Part of a small language model's weights.
Size: width 192, vocabulary 32000.
Architecture: RMSNorm before each block, rotary positions, no biases in attention or MLP, untied embeddings.
Training: a variant of Muon for these matrices, 832M tokens, 6347 steps.
MLP neurons of a small language model. Each row is named by its layer, matrix (gate and up: input weights) and neuron, and shows model dimensions 0-191. Each number is 500 + 40 x the weight over its row's rms, rounded and kept within 0 to 999. Numbers have three digits each. A neuron's up and down rows have the sign that makes its largest values positive.
After each neuron's rows, "fires on" lists the tokens most often at its 100 highest values on Wikipedia text that the model never trained on; "fires after" lists the tokens most often just before its 100 highest values on Wikipedia text that the model never trained on. A number after a token or word is its count.

L6.gate389:492531525438460525504466541501519511512400507493469578458523503556444514477469515507640472509462502480539501559546521490541499431432476488505491464530535532478561493530520490511472510471490504522439516480416527450508494504584509499433490493461488469487458513518571526437513468509518449515565482555477584550496476495535485530442519543594498505518556467475494480545473399423522491521493523476551501466502532498536498460566525486443581401565479509528475511506465556487548548520527468493480523501535422505413546541488470516536465465569486488498569433544501454419496502457519517436
L6.up389:471464534552440556464467486506480528496575449527454462500584530543501453483478497481429548530507571532488534481487525556502512510512582473460494492578464452433572554515495556459490497484509595516529480551529570524470520452558448524491485513488549462519481490490551600527555513487498524495551544545521445497527526470509489546542461488556525533545442457445470435562515480429534539448489531456467488471517566608490512444586545507493560531526446507495507567472456504495514500490509563548510509539529466493512496453473522490419531465523476553491504529554478403571497478472539474442
fires on: "==" 95
fires after: "\n" 88

L2.gate335:485535505464448516511400455415522425469484487507485554503423462522487430507496481512503496505476518534517451483525538458503476471460464482467432514468564415514545517570509497554521474462499463532429461550507476482520481477536425574456505498456493495450456545466505492523524580510468528452564503513536567419472487507530511428455541532492548500538483404597520549449552468487521480552513504500476566481508501477485526465516494474529526489478534533530482500488478530471450487582404501492469526505442477583478446517488346522537533519460478553559484509561518486507483512498494500581
L2.up335:455527498571471484552494483505462447528502475543490520478485475463474542456416495486508510403425547512557524469557502553517492497526530484486492457457598449547539520550547527529539467532513415504437481460505398489434422480497420487461447490520462495484548526481503490520507532454487566503488476548580514524527471510528480495591555418452477500508475496503509506473520509507485426519464550537540504444470535509563485471537542491492522543518425586443443464467459528552450489503528526451603515479487458504516484512525534494522533559595496572470501508479491475540461500513490611465
fires on: "-" 33, " life" 16, " also" 13, "\n" 10, "|" 5
fires after: "\n" 48, "==" 13, "," 7, " Early" 6, "Early" 5, "See" 4

L5.gate399:502561469534511517593494473512539467445519515512484456458403466491460552480492530518415510480480462492498406511583497492537571553415453494545500481527487488531509500500498474517485506488492530493470515469476460507478525498490514521428513563489541555542503578490533417513445560443497480553482436539507533484494524551512490592476505422499528518514523500418524494550490555520538510492435459527487552507511522505527443526470500474602533466477459543515490547588534502503542503548535483553486532453585506563445540484468417575512500501549458619516496545508512536553563533511571506492
L5.up399:468477536485474505530518503510512507517504436446511561501441483511468486484457510590490554523533506478443522483500518445524490539527511501480404527475457490456470479433497452490480483486442387545480530538503503461455565472522538523534517528529449484545400517493507467506485553463579564522507531479367488546510549500463521512501482493554534554519432533529465478456535505522491574506527464536456547526508459512513550507460466544464497523548511536526643518540557475544518442457488470485556400569543454554499510473509588485457542463448494484508519426464521512442526562484516487535
fires on: " the" 66, " |" 20, ":" 8, "|" 4
fires after: " at" 54, " by" 8, "\n" 4, " 7" 4, " to" 4

L6.gate274:503538514535485481445522526505513502523503460509539526477489447514522537394540499525560467447438566484443516502532508423519372459497480520443535447491473516522416506551473570498542520509488481532473516531480470467509506539510467430502505540416493486458544505487544550484532539407546454589515510520558549532470442497468543512490475502516458525465464446538539548487447438469518494485503498538551452505493417475486523501452523520532472508578507485510519589536602523470524497484465518448528476486586530532547530508562429500596480460475421508498419486496566536488485460487531444506
L6.up274:508441503516518521484548522510580474506511506593488505522547502523511490457521545454483534468484505501445566450565467465567470527478481484475497425447456502479464496479411543481528493432478546545491447479488498546479439578477473469455532467464425517522578506489525559479539543473527470477542504494469506464476466453524567413535485505534449524410499514494539522432443497543426540478543477488495505580542463441484480554442463526491474521493504519518485573559527433484598432523458527458506473514495562516489572530507467443467498472491485447494500528531574453481444522463424411444
fires on: "-" 20, " Total" 8, "it" 8, " Ref" 7, " Succeed" 7, " hold" 5
fires after: " |" 25, "\n" 22, "|" 12, "-" 10, " Re" 8, " Democratic" 4

L3.gate219:480508464475421437469509512488419485489535535501500502576491531481514565517457543419496459535490539508493446514517530448477562514519450441472482590564499513573471513543529537554511485448547521541432515414505552464498536512506525507500584557448412535431477528524480510563466445492514561541488488544511515485479515498494464523453533465588520531535525448440454496452510440495467507484523490536444453489561504469536520560493557506516483464532514543493486479430571497544491512508480517409509484535432450451472578571490503461568417529527515484531475442486449441439551494473528496447
L3.up219:506459447582560501563468437562453448535476462506489551497469565494482560483519490541553610423468497535447562511452528546514535506490509530530454459479450427466390491458450544527467496515529541446512505514432460492475519548510467518374467509593415513476466528489507572480504436508544509506473539527507474478489496520522505435590551494410490529400523505512522529500514485466497454535579548496532514502472472517446527491549507464538520466493505482546554477524486483492547533488557491480523455529538529531503491524512496452485472489437443521524454540494515442584524523476469474479
fires on: "---|---|---|---|" 37, "|---|---|" 14, "|---|---|---|" 10, " Succeed" 7, "Career" 4, " medal" 4
fires after: "\n" 28, "|---|" 11, "|---|---|" 10, "|" 9, "-" 6

L2.gate342:475522468489495491561521525573469538442474526453469539484517533534526472485435547432475505498517478519561520514497447450521518482578490471453439503465499454511514529490514517521560517547504481534444582511508526520478483508535452521478623460494475482506532527553503531487435488442495449518520430520510549479455566489498443461553520470548566624482467541541504583501579480465456452520555554468550519494489427447499552526565526435491434516471509526471456587437506460486507474487554474512514499497553467493485537479561501451560432510544488569562557475470504507538513514415568496476
L2.up342:472456468503518595572553502491469443420591461561482583487443515572466490458504513504464554509349508542485521431471527507426439546578473482514438493499492492467490519563520542524531541502502548501428535487510526495504486490545483439508499488511559597505534470539550493481550450488500462515519500513518480414503539511513472466564519482424501570492469519515482504486566468432490481522547538511511534408500519537514523457566490477501521499445535570384491534482492493576475528497484526492520491557521513490578490523524447495497472561554514524504537513480479523499522533519504497423
fires on: "\n" 89
fires after: " |" 63, "\n" 14

L6.gate188:464560516493488443511505519539525475471517499455522567449458522483519463461479551584493381571461502474571528509598553515541565408479440484547500485555509486477505523451432501520487524542482481559500560465530557521528482439529469601475516557458545521528448510511582490466531535392519542500524460497550487578469482481551479491496463475427472479500523596462480517488467537471518462496520493471515484476470448490498533436531497518467458543438487500492557474445490548476529521541469486482478404490473518482523466490472518530453494460487567531539542552540479587484501492447487423520
L6.up188:624493527435447489501525492541451486510508535514532492567514539537492511525511451458536574566476539491450483538530495563477511576450473456532454512508508501466573442547450434467443514430484502501464541498521546530494476494557498523444447462447559521546519517478456454522544552554456525475565489472477563457538459494552554524489485495473473463440470500410571478500456596529510489510513542560468476600544543527546508548603469504511467468448525431420539523502523540480449467499464480535520499510540467508559486516487468419470467485483512517545521465485551506429487520506547468480
fires on: "\n" 96
fires after: "===" 31, " ===" 27, "==" 17, " ==" 16

L3.gate105:436466584508525462502527489530445505516497558491449571466442529517469481484567477502465541482482555496516599473550508531505384554474518508449465528564506554459552523453462505476523453453499544492446533514484445465423404519465467474512462532544519473534421480549470534505471486517512512524472497458528635527516484529529521500505519405539535524474533546540534494542543580502402492514508496480508541502457518542556466504450484439435485529491552480488466533476514471527557496498507509556502510541590481541468513483534457451537570494522476538510580503497493504490541443423522532438
L3.up105:487506498541486464494508530568500437453537518499523536525496477492467519446529563477507543566511477514521463508545511500531403512528547522453453566467454509557501444521514515550534533472516489552494440489493461501464483502480424499536493502507534465453447507514459504523411528549488415488470477516501558509484535493570445476480556422512471505449545509492544585584528567469504447416503461510478546513514505544428571380523492450448463459429535522526450452509485485602528503481538524502446463537504426554471487539524527471509450501563452533504504494443495522510462520507468370518
fires on: " by" 31, " an" 20, " a" 19, "-" 13, "|" 11
fires after: " is" 37, "\n" 24, " directed" 14, "voiced" 7

L8.gate397:489516520534508529455475531510612472481469451492517444488492449546517432524473584501493541434479489515576476601579490548506501494509505491457534527393536542499435492490507519562554518548454543528545544462546491522486474493529468584436425539499516495471451502470469506460537547471448441480512526476516445509498485508514455545392501538411479473515517485518553569486515415538497528488503496523487485505490524472495432527503498445591501452494471474490500546421526539489509539484567472568432460469483486522520419476512562518518538386470498473531474527510512476506489520461576466465
L8.up397:494427542516515500510498542484518515485505494501459473497534505503595524468513583497523435554524433485528489500452451456474496538569403515472512485462479496395535527513477536550398559541539461496556461460491543508480468553452480523577463486498507531462519550532474467478474475381484450544513486454508545503501543475564535556503517502585530515547499448562468551506437525408467445518484461505501513526469513477524506498526534503477501525548484501502507467528533427481506529543548442512532498479444531536472477539393469457494577525465555481490511488539381513475437491530427480450
fires on: " with" 42, " the" 18, "with" 4, " of" 4, " With" 4
fires after: "," 33, " of" 18, "." 7, " (" 4

L6.gate331:483464528515516427480481547489480410534530456488473497524548486481482499477438548565492479478502486521485484508473598550485467370524460498544461542474559570473545515516525534592566498520448522583481547505496582498491486515499480543460482500547530440515583532531524509550525490540433505454541529552502479554470528554590488484507527521611492476547566537496584426536507481459542516454505495485458555529515443493583563530469473489518474475497481421528584526459520510491549548481486510495524495465496500472533524516480518529493525477510525460523457471475509528515506642510484534490
L6.up331:542522414509526529547537420612491448457505443508455503462490484516474536424488444471436480601490459499428525405573489481498467492469495560480494502532489494466476518469538438428512457503510533506428549478514508464522440485507549544475537469486485520501496578508520493520437496476439495487526536550528462474473507515558449530456463482570536467494482548475487514530594523435510531484448481569503554502542461482507483481558553478488468477448527630528572498556497482530446541477443565546472521501494467570456513501507475470524516481476511551475467532491540424417532500527485507456
fires on: "\n" 65, "." 16, " where" 11, "," 5
fires after: "==" 30, "\n" 26, "," 10, " ==" 9

L5.gate444:448604569478490524527514482509457483547448493510530439465479510462474535526479546580515544564511515485526479489484471440451499586431505433486519506478478460535491550522474408512507554503561501525442524455498451498466464519598453438521488473480503537460501481506443468480530492551497450528526484470444571458487531517519508484613491498521572551431499469554456498426494482488489439470438503522442575491494552540465521467527503487486523469541537551535566620576562485534512562503504494490520522513534442474474500506552439423489496461488409539492538442511459531488505478511522502476
L5.up444:456518534464455546529544509433455535569492450537524513520580502523506527540504499468619481481477484506521453501492489543476509499528549498427449478499507480549508507535525536506479486418485548524535441478453475515494496499433476536619518496566521517509480506543509550513515513556476547469462501470518517455463546495398570523474463430474444523494512490471465442520522547500423462482499504452486594496503474396447481582486508500527513428588492534452486525500606541530576490457516435482502492512476554519507482499515553536505468479487522409545513516425453480511549537501428525450
fires on: "-" 35, "|" 17, "|---|---|---|" 9, ":" 9, "c" 4, "ed" 4
fires after: "\n" 62, "-" 7, "/" 5, " Preced" 4

L5.gate474:528443533537497490412463510500467567508512571472514486469458457474433465499562534509504511524484454565481453535528531512538489458504487498555507530489529500483468493510474472513567476442538488470477556577547480482524485480514526493526519556441508529545421555493463574403572528483445451531558476469576458565512486551494535433437529514434510534533452437491517447452501455529547529510434527432461539503489543491532546486452484508537517456529528572531441472535502594529476501527503575502554480501465495518488521506463431473560459455521515592544424528561487449562481515527448536546
L5.up474:496521517523508497605501498589447495488514519428394520491493481459473492472526618581510530494564504559473444498503568492468488501499498444473442451514438508500497481506476461555478489516490529538445506554484513462544467472513496482493560544451517474507490524473523491502485456542525440603533481467497471550470468573452487443572524528481470504503546526399458514517541459511536548473496487488483579494520520516530437473493519517503530518534484557549584574546540544420462473548501461487522508505504486405487524564568440552512424529503511464507533551523442516560448554454493483453
fires on: "|" 60, " |" 29, "n" 4
fires after: "\n" 62, " " 6

L6.gate98:489502478507534423505467463599490478518549480521466488533513514477523493462465561512445512548441526470513515524455486512525480473499484478450512467490535519533539504477417463585542421516516484463539578521478533434512517554503513480491556520525500479518492519544492536528535581452504483542493440504469445460471484501508484531527567462463450521549464481406539481493526538564558494485550518545484495413472486466500578536531490552388429479500493504506529409498479541574533508484505555467477448466532565543447539504544395517506436522507587584572546462519490584508551494483477501509
L6.up98:448532547455514489430449476516543495512525483523484549521470544525551495490470517494433479533513555452529502493454440479511468461549499511510456512473522518515563429502457469580524432537519477537491493519516555518526485520457458452513484490536489554521534540561501528564497581484452499485438466489512474439457453404535484518535544514531477436567532476484493538496508542520543504471579530578500498347510466530474533536551501569437531433498506505491490409480481515586515537531526526542501497504524533550521595505518454470437418501481522553564493538409559547441466481482481494485
fires on: "\n" 97
fires after: " =" 51, "." 27, "\n" 9, "==" 5

L6.gate302:401602480560467504493523440477484445529501550544486491534477516421477499534500518511517455521450486516516484612568433458461509481532523479513490517551474504486528468459425426460529536493527529502571530523509504498477510444522455480509473436447492450468554525501507500554509501466454542520464499472415468594463525547520510552501467487547504457461498523530481511418483510490512554456572459500511509488604484519471518491459513441472460519575514451559494572560574559476478503554501551494520542479554465481534513587520498503526538543524480433566539447482449495436470444544476453458
L6.up302:438545509549469473513520570512526496513455541502550495529451550499503512483495463545401561569457526449556508490452496524535509475501534492576586544502467526565489545479462538496474553487490500467516557523535506492563496583509476558483490557600492443417506521505532545596486484492583437494517527548576520570565476511448554449573520543454480521463481561483461546460524509530485509468583493464492501571513485486521485393502497486491440544498484503477540560483452500518432476487463503486531477487447521466530514480530527451543493459517540389531491553474509446527476484554498476466
fires on: "\n" 44, "-" 12, " |" 7, " Sheet" 6, " Set" 5, ":" 4
fires after: " |" 53, "\n" 14, "|" 6, "|---|---|---|" 5, " Loss" 4